Weights of a small transformer language model: 20 layers.
MLP neurons of a small language model. Each row is named by its layer, matrix (down: output weights) and neuron, and shows model dimensions 128-255. Each number is 128 + 24 x the weight over its row's rms, rounded and kept within 0 to 255. A neuron's up and down rows have the sign that makes its largest values positive.
A block is one neuron, or neurons of one layer that tend to fire together. After each block is what it responds to, as a language model described it from the Wikipedia text at the highest values.

L13.down122 [152 108 128 106  96  99 159 123 159 145 123 157 133 125 103 162 132 101 143  83 119 167  98 135 111 175 110 135 130 131 148 139 128 147 162 156 126 104 125 142 151 130 106  95 138 113 145 105 174 141 129 175 124 140  99 162 170 135  66 110 152 131  82 140 126 103  91 117  98 143 131  94 122 125 124 136 150 177 170 113 155 156  96 135 111 119 116 147 114 152 159 165 134 101  91 100 140  84 131 140 138 109 117  87 111 130 128 151 146  97 144  94 124 144 140  90 151 154 119 133  68 125  85  97 129 166 118 146]
Word-initial fragment tokens. Short word-piece fragments that begin or sit inside a split word, especially " p" (pale, petals, pressure, peat), "ist" (consistently), "iv", "ab", plus some opening parentheses.

L11.down45 [ 74 147 125  74 120 115  76 110 129 142 134 143 126 104 137 107 128 117 102 109 120 138 114 102 131 146 103 103  60 145 104 129 121 142 105 121 153 120  83 130 123 107 100 141 148 131 134 112 148 101  98 153  84 173  85 113 154 149  59 113 172 160 152 105 133 133 167 119 138 126 110 168 154 112 143 127 112 126 112 113 138 125 144 116 129 100  80 150 176 151 136 167 131 123 171 116 125 121 146 109 140 144  92 108 136 124 133 124 186 176  86 133 114 145 137 135 142 126 106 136  74 126 120 147 105 131 155 115]
L11.down52 [145 119 163  91 126 124 125 127 142 121 106 142 139 177 110 133 122 133  80 142 157 136  95 176  85 131 169 146  94 180 107 165 140 175 155 174 144 129  98 152 171 123 147 117  79 119  83 147 146 121 120 131 117 112 177 125 132 147 134 126 119 155 105 156 106 145 141 110 131 138 132 124  98 124 105  93 116 131 121 138 118 127 111 121 103 155 100  87 139 143 156 103 168  94 120  96 154 131 158 124 101 137 135 152 120 117 108 136 154 109 163  93 116 103 103 111  81 118 139 133 114 134 167 147 173 155 106 132]
L11.down73 [109 143  90 141  97 145 127 180 158 156 101 128 107 152 162 126 116 149 119 105 116 118 142 179 192 123 101  99 164  85 101 113 131 170 148 109  91  70 122 150 168 114 158 153 125 200 180 131 119 143 143 106 140 144 142 129 163 133 101 154 142 120 102 125 107 147 132 139 142 143 126 113 135 126 122 125 116 113 170 121 117 145 147  99 116 168  83 191 146 171 105 139 186 105  95 122 103 103 135 132 113 113 116 126 137 127  98 132 137 114 143 130 144 111 148 150 118 196 110 151 161  99 159 151 147 159 130 152]
L11.down102 [125  97 151 138 133 136 151  99 122 162 163 170  71 127 143  72 123 163 130 120 134 129 133 131 104 144 167 107  83 143 140  87 106 105 170 135 130 124 135 138 137 134  97 125 114 143 129 127  95 148 137 144 155 113 178 125 130 107  84  99 159 102 128 132 124 108 129  91 131 146 109 168 142 141 129 149 156  84 143 132 133 177 147 159 107 115 136 120 138  82 156  93 110 128 165 152 147 126 135 103 131 137 127 118  94 148 105 111 122 130 144 122 123 131 121 126 139 141 124 149 115 141  93 141 105 148 116 145]
L11.down148 [130 190 148 165 144 118 109  98 153 151 117 101 134 140 119 107 109 137 152 106 143 118 128 119 143 113 211 103 149 148 119 152 135 148 112 130 103 152 131 153 128 154  94  92 110 148  54 143 110 156 158 130 138 129 141 117 121 147  95 134 181 172 152  62 110 124 138  73 105 132 164 162  92 146 117 121 138 117 102 130 199 121  94 113 125 107 161 143 141 148 128 106 159 133 126 125 164 130 165 166 118 137 139 142 109 100  97 142 151 145 144 137 102 126 108 121 132 125 142 164 132 140 121 154 100 128 146  85]
L11.down150 [128 147 117 161 107 133 123 161 100 112 115 116 132  56 164 118 113 125 115 139 145 125  95 122  85  93 134 100 121 127 124 121  95 123 139 141  89 160 146  81  89 193 145 106 154 133 128  93 136 146 169  98 103 119 157 126 113 127 130 116 150 149 110 118 126 110 105 137 168 171  94 127 129 155  90 132  82  95 119 135 116 154 146 125 122 122 130 134  61 120 112 131 156 117 156  88 119 153 143 109 133 113 105 154 146 125 135 200 133 136 161 119 149 118 136 109 122 133 141 178 147  92 154 133 148  85 177 136]
L11.down231 [111 102 132 163 138 146 120 105 148 119 133 113  68 184 109 101 129 135 124 131  78  67 129  85  68 157 135  96 136 107 111 121 107 130 139 125 138 119 149 154 139 129 105 117 101 100  74 116  95 100 102  81 134 136 125 109 163 174 158 113 102 119 116 127 104 134 109 170 110 156 112 124 128 152 107 202 187 115 141 143 149 158 127 139 159 110 116  92 122 141 138 132 120 115 102 161 162 114 114 159  91 150 148 102 131 122 124 128 113  94 100 128 145 117 180 146 130 172 138 111 134 146  89 114 100 134 121 113]
L11.down304 [107 132 127 148 155 164 179 124 141 116 129 123 153 165  78 179  93 121 141 137 134 103 148 114  73 133 136 115 111 169 114 109 107 122 101 112  65 140 125 108 138 136  76 156 114 151  97 158 161 141 113 126 132 112  93  94  95 126  90 120 113 152 151 133 158 110 101  90 156 124 129 159 137 139 123 135 147 140 153 108 147 151 109 128 111 114 130 101 117  92 123 103 161 116 145 101 149 130 122 142 123 110 165 153 136 118  81  81 113  93 125  94 120 121 137 113 193 110  78 119 151 121 131  93 127 150 103 158]
L11.down335 [137 129  92 158 112 172 109 135 119 105 136 149 119 145 170 111 144 161 134 106  73  99 117  57  98 143 132 134 130 130 181 115  83 132 155 127 105  78 129 110 149 120 127 139  93 137 137 141 182 102 150 105  62 209 143 128 163 126  94 150 126 144 120 119 131 135  78 118 130 106 131 127 138 151 119 111 101  88 135 124 107 142 161 136 106 153 120 143 121 142 116 100 113 128 134 140  98 114 144 136 157 131 152 128 146 131 130 135  87 160 110  95  97 108 126 135 133 182 161 155 101 138 136 120  98 123 134  96]
L11.down370 [139 115 140 187 153 107 162 140 146 128 183 110 112 101 144 109 126 116 110  91  93 135 124 125 124 145 167 122 108 121 103 118 150 155 123 128 113 131 140 134 108 155  96 102 109 118 135 118 134 196 123 152 146 159 127 111 136 169 121 119 126 106 102 105 118 140 117 131 165 118  79 148 121 115 145  95  71 161 134 107 162 123 144 115 116 172 128 142 161 149 134 140 141 119  96 108 161 167 105 110 120 139 141 155 113 126 160  96 136 126 125 133 113 109  99 118 122 143 114 166 139  82 132 146  96 125 154 130]
L11.down373 [162 164 110 138 136 109 144 130 147 105 129 160  81  71 138 140 154 127  72 122 146 110 162 139 140 108 175 142 158 115 146 158 141 118 120 108 132 155 119 157 103 145 172 124 125 172 110 142 149 134 138 114 111 105 128 127 157 121 143 113 149 149 149 134  85 106 155 109 141 150 122  90 108 134 127 121 144 142 131 152 148 139 110 159 118 134 150 133 148 112 116  94 115  95  98 142 172 140 108 100 121 147 130 166 136 169 123 141 130 134 100 150 121 173 176 158 138 149 153 195 120 128 140 112 135 158 157 119]
L11.down463 [119 105 140 152 112 102 163  71 136 114 125  87 116 130 140 110 160 137 143 127 115 173  96 156 133 113  91 147 129 159 151 155 164 118 140 119 108 129 105 133 137 129 119 128 139 127 176 152 120  84 137 124 132 128 134 134 103 128 113  98 150 125  83 117  91 119 142 154  97 146 151 131 156 140 145 125 116 123 141 176 149 134 153 120  85 149 189 143 134 138 130 162 170 123 153 134 137 120 148 144 168 130  83 139 141 135 101 134 121 141 114 123 160 178 119 165 154 165  97 133 115  97 130  84 103 129  69 143]
L11.down465 [102 110 107 117 148 109 129 101 129 145 141 106 141  36 134 130 119 148 112 101 160  85 117 131 111  94 170 184 168 145 126 181 134 153  68 118 144 115 122 113 122 141 115 142 123 163  70 100 130  99 140 130 109 159 104 120 171 132 163 119 137 169 105 121 109 123 130 128 102 125 120  92 142 146 116  84 112 111 136 125 143 175 102 115 131 127 114 117 145 105 150 168 151 132 132  96 142 137 141 119 101 112 129  84 135 150 141 121 134 140 172 156 107 134 112 139 154 135 145 141 106 121  99 114  96 136 133 156]
L11.down554 [174 143  88 101 132 153 177 111  91 129  90  87 121 166 119 151 136  74 100 136 167 138 172 117  69 118 114 113 128 119 119 120  82 115 115 130 126  99 152 124 125 140 176 123 127 129 153  90 114 100 156 112 129 105 101 135 120 129 119 117 155 114 155 129  78 115  68 104 109 159 117 131 130 130  62 112  83  96 146  80 151 160  83 100  94 152 128 118 130 160 115 142 107 175 134 100 150 114  91 134 127  93 114 148 124 134 103 114 147 124 101 114 182 122  95 141 151 177 155 118 178 137 126 117 150 132  92  68]
L11.down664 [104 131 125 159 156 137 107 133 147 120 163  95 113 120 130  96 134 133 114 157 112 122 132 169 151 162 130 140 123 126 122 116 132 116 140 122 118 147  95 160 138 144 103 151 122 135 104  83 125 115 127 129 154 174  96 157 159 138 109  96  95 151 151 121 148 110 122 101 173 166  91 118 148  89 155 158 116 166 158 161 139 126 144 142 157 149 141 100 124 142  98 123 141  98  91 106 133 146 119 149 101 114 135 142 122 107 156 109  79 126 179 183 122 105 120 120  71 141 125 167  95 132 116 126 119 152 142 102]
L11.down692 [118 117 140 113 110  56 133 119 159 141 165 132 119  39 137 106 136 137 180 113  81  84 138 145 132 156 114 111 133  91 107 106 112 116 128 117 113 111 143 102 160 131 125 122 155 159 129 152 148 150 138 156 187 183 130 123 113 138 138 109 179 139 106 121  55 153 152 100 114 110 116 104 117 176 170 114 170 116 129 147 145  96 122 100 132 149 133 142 143 139 149 143 115 111 121  83 155 142 127 104 153  63 130  81 151 145 136 154 129 125 128  92 137 128 123 123  98 114 131 158 131 108 131 122 166  65 163 137]
Infobox and list fields. Word pieces and separators (commas, semicolons, pipes) inside structured infobox, taxobox, or list lines, such as Lami·ina·e, Conserv·ation status, Humor; vlog.

L13.down626 [104 121 119 145 161 107 115 132 136 150  98 146 102 114 139 120 129 100 137 159 108  99 133 148  81 117 115 113 180 105 117 141 138 105 116 133 110 117 141 127 115 138 116 147 108 148 114  96 109 154 107  88 106 137 123  92 164 100 137  98 163 133 148 132 159  96 131  83 125  92 117 116 141 101 152 145 158 115 153 138 119 124 128 146 146 113 103 179 112 103 139 109 109 114 166 127  60  83 159 165 105 142 159 118 168 139 136 143 108 113 129 128 147 142 129 108 171 103 101 119 151 127 158 148 146  92 117  83]
Predictable-continuation tokens. Tokens with a near-certain continuation: word-start fragments (rec, trans, count, back), "family"/"as" before names, and separators or digits in infobox-style lists.

L11.down64 [133 162 112 144 131 160 105 120  92 116 143 133 109 106 144 121 148 141 121 162 170  97 154 146  74 115 157 150 126 115 126 170 131 128 132 160 123 121 103 150 141 143 154 131 102 118 132 129 128 116 116  83 156  95 120 102 168 118 150  93 126 150 147 165 105 150 165 136 107 140 126 130 142  62 106 134  95 112 177 148 112 174 167 150 116 148 128 122 129 131 160 119  96 125 120 140 137 189 142 135  90 143 105 123 123 134 126 100 137 131 107 116  96 151 209 117 170 163 128 100 158 141 124 144 113 129 125 153]
L11.down66 [143 116 137 152  94 111 147 125  97 133 153  98 115 197 147 105 111 140 152 127 116 154 145 118 131 111 110 173 120 122  99 150 136 139 117 124 117 124 139 153 143  77 107 115 174 102  92 154  94 142  92 114 123  94 121 166 183 120 152 119 134 130 112  90 142 138 158  87 134 128 147 131 171 191 154 143  75 102 156 118  76 110 125 146 145 142 152 105  87 124 104  76 140 130 133 134 114 130 121 175 136 120 131 110 117 116 106 127 100  96 110 112 119 122 142 101 126 175 145 164 126 154 138 147 166 117 118 126]
L11.down85 [123 132 149 125 154 142 125 128 101 156 131 173 139  94 163 161 124 165 132 146 152 115 131 107 123 148 143 116 164 139 137 150 139 131 160 100 145 162 103 124 156 125 156 125 120  80 108 142 144 177 142 149  90 150 129 141 138 150 107 114 155  93  69 150 137 117  93 105 116 125 156 141 129 140 102 175 104 132 167 161 136 169 116 136 127 119 121 139 135 132 166 137 125 100  97 111 138 141 159 123 164  80 128  95 115 112 115 144  88 167 139 180  98 118 156 114 178 148 104 160 117 174  90 131 107 141  81 145]
L11.down110 [133 148 125 110 137  78 144 118 136 154 123 125 139  81 145  84 151 162 127 121 119 141 148 107 119 187 144 104 140 158 138 156 107 135 131 137 134 153 134 170 101 123 143 102 108 141 151 109 119 105  90 213  95 103 122 138 127 150 146 157 127 134 114 142 124 106  84  87 126 186 120  96 138 127 119  92  91 133 131  87 168 146 119  92 120 157 146 161 139 122 153 112  83 108 132 117 170 121 144  98 133 153 137 146 109 141 122 130 164 145 119 154 163 147 137 110 130 148 116 123 116 152 109 134 100 114 153  86]
L11.down154 [ 97 138 147 143 134 115 158 136 120 134 150 122 130 167 123 187 138 149 110 123 127 141 155 139 133 129  91 126 131 177 148 136  81 140 115 132 111 112 132 144 128 103 172 160 118 105 125  84 134  87 142 108 102 144 129 124  98 125 131 131 145 121 127 147 169 130  97 147 181 155 104 142 107 103 136  99 162 140 167 119 163 130  91 108 131 123 137 109 126 131 157 119  89 102 155 147 173 120 149 118 138 134 153 148 143 126 121 123  80 125 167 148 108 126 123 105  73 102 131 140 110 137 140 108 102  94 136 132]
L11.down161 [140 109 127 127 114 133 113  99 110 131 124 120 123 126 116 126 131 158 135 102  95 116  84 133 120  89 180 166 162 147 130 125 149 136  77  82 135 190 104 110 129 159 134 100 135 175 171 171 163  99 145 110 127 136 185 113 106 126 123 148 105 164 129 207 140 125 136 126 131 177 117 100 133  76 134 124 126 165 178 135 132 111 112 129 117  86 153 114  82  87 114 104 142 101 169 120  91 156 105 112  99 140 118 125 135 106 119 157 113 125 120 132 134 123 151  74 140 129 131 157  78 109 117 123 140 162 113 159]
L11.down195 [115 108  91  99 114 114 150 150 148 118 126 155 143 112 134  65 130 136 142 101  92 115 145 136 117 100 182 169  96 149 149 147 125 143 138 127 120 146 145 119 130 137 130 127 153 121 121 110 147 149 139 135 125 159 132 128 204 123 103 150 144 113 109 150 144 123 146 136  80 135 177  85 166 147 171 143 118 137 132 127 101 122 136 135 144 141 187 134 148 113 126 152 147 103 130  88 143 176 169 100 120  63  96 112 159 148  54 137  51  99  95  91  97 118 131 135 125 128 147 122  85 110 141 109 113 131 146 114]
L11.down286 [162 110 123 150 135 106 197 179 126 131 131 136 138 173 177 103 137 112 130 151 127 150 109 150 119  93  85 187 145 102 169 140  99 161  92 132 128 127 112 127 103 126 146 125  91 151 125 105 147 109 125 134 136 154 146 112 175 135  87 112 135  96 160 180  99 124 140 124 123 175 139 124 123 138 118 131  91 145 131 183 143 155 156 152 111 122 116 171 100 112 124  95 121 137 113 114 115 175 104 125 151 119  95 137 148 150  99 120  87 122 116 103 124 132 144 151 188 154 141 115 138 156 114  99 100 148 130 143]
L11.down288 [113 130 157 136 130 103 111 129  83 150 138 155  77  89 111 139 131 122 164  98 171 101 110 114 148  91 142 155 182  99 135 172 116 132 127 116 137  98 116 145 151 155 133 131 157  93 117 135 140  96 109 109 109 146  97 143 148 128  83 157 117  57 119 125 118 171 138 152 172 156  97 105 137 151 106 123 127 145 157  88 146 164 127 140 141  91 112 124 110 142  97 164 162 112 131 141 133 104 131 160 137 179 146 128  83 154 114 121 144 164 147 139 136 127 124  99 110 109 147 167 114 155  97 141 126 107 213 156]
L11.down403 [181 136 162 112 127 145 169  96 170 140 127 178 107 154 141 106 135 149 117  84 101  99 144 105  83 123 142 143 150 131 150 131 100 169 121 120 136  94 117 160 134 120 140 117  85  97 124  86 107 142 129 170 109 166 114  82 138 105 134 100 116 111 128 124  54 112 116  99 105 179  91 110 125 147 139 109 176 121 132 185 125 152  93  98 172  96 149 154 143 115 139 122 143 127 142 141 131 137 166 129 107 118 116 135 126 160 101 161 106 151  98 120  78  96 138 101 155 187 126  78 114 116 108 130 123 124 130 126]
L11.down483 [118 108 151 123 146 125 153 132 123 178 164 123 131 137 147 119 139  99 141 150 126 107 132 154 109  93 152 156 153 135 136 151 144 155  90 126  85 152 139 132 106 141 126  91 136 124 135 111  94 102 114 123 140 103 174 122 122 111  94 105 165 122 125 135 128 103 164  83 177 165 104 133 121 157 145 141 165 131 108 133 146 159 146 109 150 145  99 131 139 165 107 100 157 112 162 142  92 152  92 154 123  64 140 128 170  94 119 191 139 136 114 151  84 170 141 115 132 119 129 133  95 147 148 124 107 127 119 102]
L11.down493 [108  99 187 111 128 117 148  95 123 166 116 158  71 173 134 109 103 156 146 138 112 119 108 127  88 166 121  99 128 148 119 133 120 168 128 128 135  85  78  78 111  99  91 115 141 133 133 175 121 138 112 130 121 124 133 132 131 148  94 110 126 137 131 105  94  88 129 125  92 125  97 173 147  92 147 126 149 115  98 133  97 126 112 162 125 112  96 162 127 130 131 152 102 155 131 119 138 153 131 101 124 117 152 104  98 147 106  92 125 120 133 134 135 205 135 116 123 112  95 128 123 105 147 104 125  91  94  91]
L11.down575 [137 100  64 140 135 123  67 150 136 112 100 114 142  91 104 150 147 124 117  65 129 157 134  97 110  85 113 128 136 119 128  99 140 115  99 120 151  93 149 113 183 180 115 129 130 136 128 141  95 141  97 140 136 156 123 120 156 135 119  76 131  70 116  97 136 137  87 180 138 135 132 134 101  55 140 143 121 151 136 123 121 164  77 134 156 124 151 135 125 126 119  67 157 136 112 137 124  89  99 120 107  74 145  92 124 131 140 153 138 141 149 107 122 120  95 132 177 122  95  87 120 101  99 142 101 112 132 156]
L11.down617 [128 122 116 124 162 142 135  98 121 109 117 104 140  91 118  58 108 153 166 118 121 108 106 135 130 103 138  70 125 134 154 121 137 142 145 131 118 151 114 171 108  94 158 123 163 146 130 147  86 136 102 143 107 158 137 124 101 138 117 136 140 107 123 167 159 152 128 124 133 148 166 120 125 147 128 126 146 154  89 120 137 105 145 124 121 143 150 131 167 131 139 165 124 137 141 135 149 120 128 161 134 115 107 118 160 162  87  80 177 131 106 180  86 135 111 149 194 151  89 140  97 117 102 137 121 162 135  98]
L11.down640 [158 130 136 160 129 142 131 124 146 133 145 159  67 189 125 129 162 108 131 118 150 157 135  99  85 137 169 126 136 151 150 134 119 145 192 137  84 127  98 134 145 129 151 108 124 124 151 103 138 114 119 104 132 107 136 140 100 138 161 121 116 139 107 121  39 150 120 132 119 131 112  87  99 149 111 104 114  88 121  99 131 159 131 119 125 124 127 151 152 164 157 135 147 114 100 148  79 118 122 142 119 157 127 138  80 176 123 118 108 143 119 125 124  97 130 131 101 166 134 138 165 106 111 147 145 159 138 123]
L11.down647 [116 106  98 191 117  86 165 116 131 100 155  90 149 126 122 133 140 162 136 123 129 145 162 122  88 141 130 167 111 104  86  96 114 125 105 140 109  97 118  98 120 152 132 136 115 163 130 104 109  92 129 107 108 152 120 109 140 126 141 139 138 164 140 189 118 150 131 175 124 138 153  87  92 173 117 117 130 158 114 130 171 118 134 131 124 134 146 141  91 113 116 159 110 132 156 121 175 145 128 103 165  97 132 140 113 166 100 112 131 129 116 114 138 140 137 102 146 108 122 124 127 114 137 110 143 132 157 124]
Word fragments, taxonomy lists. Early or middle pieces of split words (Lami-ina-e, Col-ombia, ter-rest-rial, pre-m-axilla) and the & between author names in species lists.

L5.down514 [128  96 135 132 134  82 129 149 109 114 107 138 118 101 109 121 132 103 117 151 155  75 145  87 136 133 131 167 131 127  82  90 125 167  40 126 112 129 114 121 166 112 131 146 105 170 138 119 143 175 106 153 132 146 123 114 111 170 136 116 146  83 130 139 123 136 130 141 146 118  86 125 136 118 106 162 138 111 130  99 177 121 102 133 116 124 136 128 169 173 127 115 114 133  91 105 102 108 140  90 121 148 153 125 137 113 131 143 126 104 129 128 150 154 159 179 100 129 172 118 136 135 151 153 112 126 118 126]
L5.down553 [167 137 112 103  85 118 118 156 110 155 121 128 121 157 119  81 126 146 135 154 115  82 184 138 158 135 145 125 139 153 100 104 122 169 123 113 134 140 118 122 113 130 146 109 149 127 148 111 121 122 125 167 126 117  80 130 159 129 145 175 149 110 134  98  93 134 103 100 141 148 120 174 151 103 128 148 104 136 133 107 101 110  89 126 121 131 121 137 174  84 110 147 185 120 143 134 130 129 134 141 109 122  61 135 133 112 101 117  93 159 158 154  72 142 143 165 148 113  99 158 100 125 144 100 129  78  91 153]
L5.down681 [105 109 116 117 118 126 143 137  83 164 113 162 133 124 179  77 129 141 123 129 113 167 144 111  32 107 128 149 172 113 156 130 142 165 144 164 133 131 142 101 122 134 175 162  98 117 148 139 125 166 129 103 146 157 142 135 104 124 119 171 155 120 125 134  96 118 151 133 128 107  97 131 141 161 140 132 113 132 120 103 163 154 145 126 140 117 197 158  72  86 140 147 159 141 123 107 159 107 171 134 115 125 114 107 127 128 138 138 129 108 156 101 129  90 178 110 140  94  95 137  89 101 107 108 116 138 117 158]
L5.down733 [122 124 118  84 146 110 104  93 112 111 134 158 138  97 130 108 125 141 133  99 136  77 136 123 106 168 154 122 119 160 166 122 153 116 161 112 111 146 114 148 128 122 147 147 116 204 128 163 134 113 158 110 163 133 163 109 152 167 102 153 166 110 121 149 131 140 126 162 130 128 100 114 119 182 108 142 150 136 136 133 125 126 157 107  94 126 134 176 128 101 111 140  73 121 171 121 100 120 150  52 109 115 138 151 105 125 135 121 124 142 126 131 142 118 148 109  91 129 142 102 122 146 159  71 165  82  97 130]
Word-initial fragments, mixed. Mainly "Car" opening a proper name (Carrera, Carvalho, Carter, Caribbean); also auxiliary have/had after a subject, and 0 digits inside numbers.

L5.down378 [104 143 115 111 126 138 177 169 104 115 124 136 185 120 135 160 157 149 104 122 138 139 139 115 140 168 129 102  95 116 124 143 165 172 106 180 117 112 103 145 131 123 145 122 121 162 118 154 143  98 102 149 136 108 137 121  88 113 174 169 155 161 126 157 114 136 122 148 146 102 136  57 174 117 110 110 103  78 162 162 143 122  90 124 114 163 124 133 101 151 137 163 150 123 151 144 172 144  96 124 168 124 132  99 163 163 114  91 140 120  83 116 106 144 176 141 157 139 148 101  86 119 109 124 153 158 133 146]
L5.down446 [146 136 172  98 109 109 147 118  92 167 138 127 125 100 167 124 122 156 110 109 122 138 154 110 123 110 125 192 142 130 108 110  98 122 168 127 128 156 149 138  76 130 102 154 158 137 103 168 157  82 136  84 148 169  99  68 135 136 114 110 147 105 116 123 118 109 132 153 108  78 104 152  98 116 126 117 114 176 171 154 108 111 135 144  95 115 152 116 127 131 102 132 144 136 106 162 132 102 109 125 164 105 116 137 142 150 113 144 110 115 134  88 116 101 104 128 151 112 140 133 127 101 168 133 103  84 131 105]
L5.down526 [ 88 112 174  91 127 111 111  71 123 110 102 140  99 100 124  86  88 112 160 107 113 132 107  93 115  62 111 133 133 134 127 117 146 109 106 106 154  87 134 175 104 112 140 145 147 174 106 145 113 101 174 128 146 108 149  80 133  69 151 107 124 110 163 140 116 147 128 126 148 170 119 112 104 130 142 115  83  89 143 119 133 170 153 148 120 129 141 153 118 131 161 125 116 123 134  93 133 163  96 119 168 153 112 154 153 102 114 150 103 123 186 127  87 157 131 154 145 134 127 107 144 132 164 150 145 136 159 129]
L5.down757 [130 155 131 108 149 115 133 125 158 149  85 140 142 166  99  92 125  82 155 108 121 124  99 131 127  69 115  79 143 148 178 138  93 109 111 107 164 174  78 145 108 140 167 108  95  98 171 114 148 148 120  93 115 131 155 108  89 142 140 117 129 109 106 132 147 154 140 108 126 146 130 131 109 139 146 116 138 121  99 179  96 129 130 172 139  95 106 128 143  90 179 152 129 143 127 155 147 134 144 153 143 124 130 107  95 139 131 137 132 136 136 125 107 126 109 117 136 202 159 165 125 126 105 121 157 208 104 139]
Infobox end, "at". Fires on the blank line that closes an infobox or data list before a new heading or article, and on the preposition at before places or times.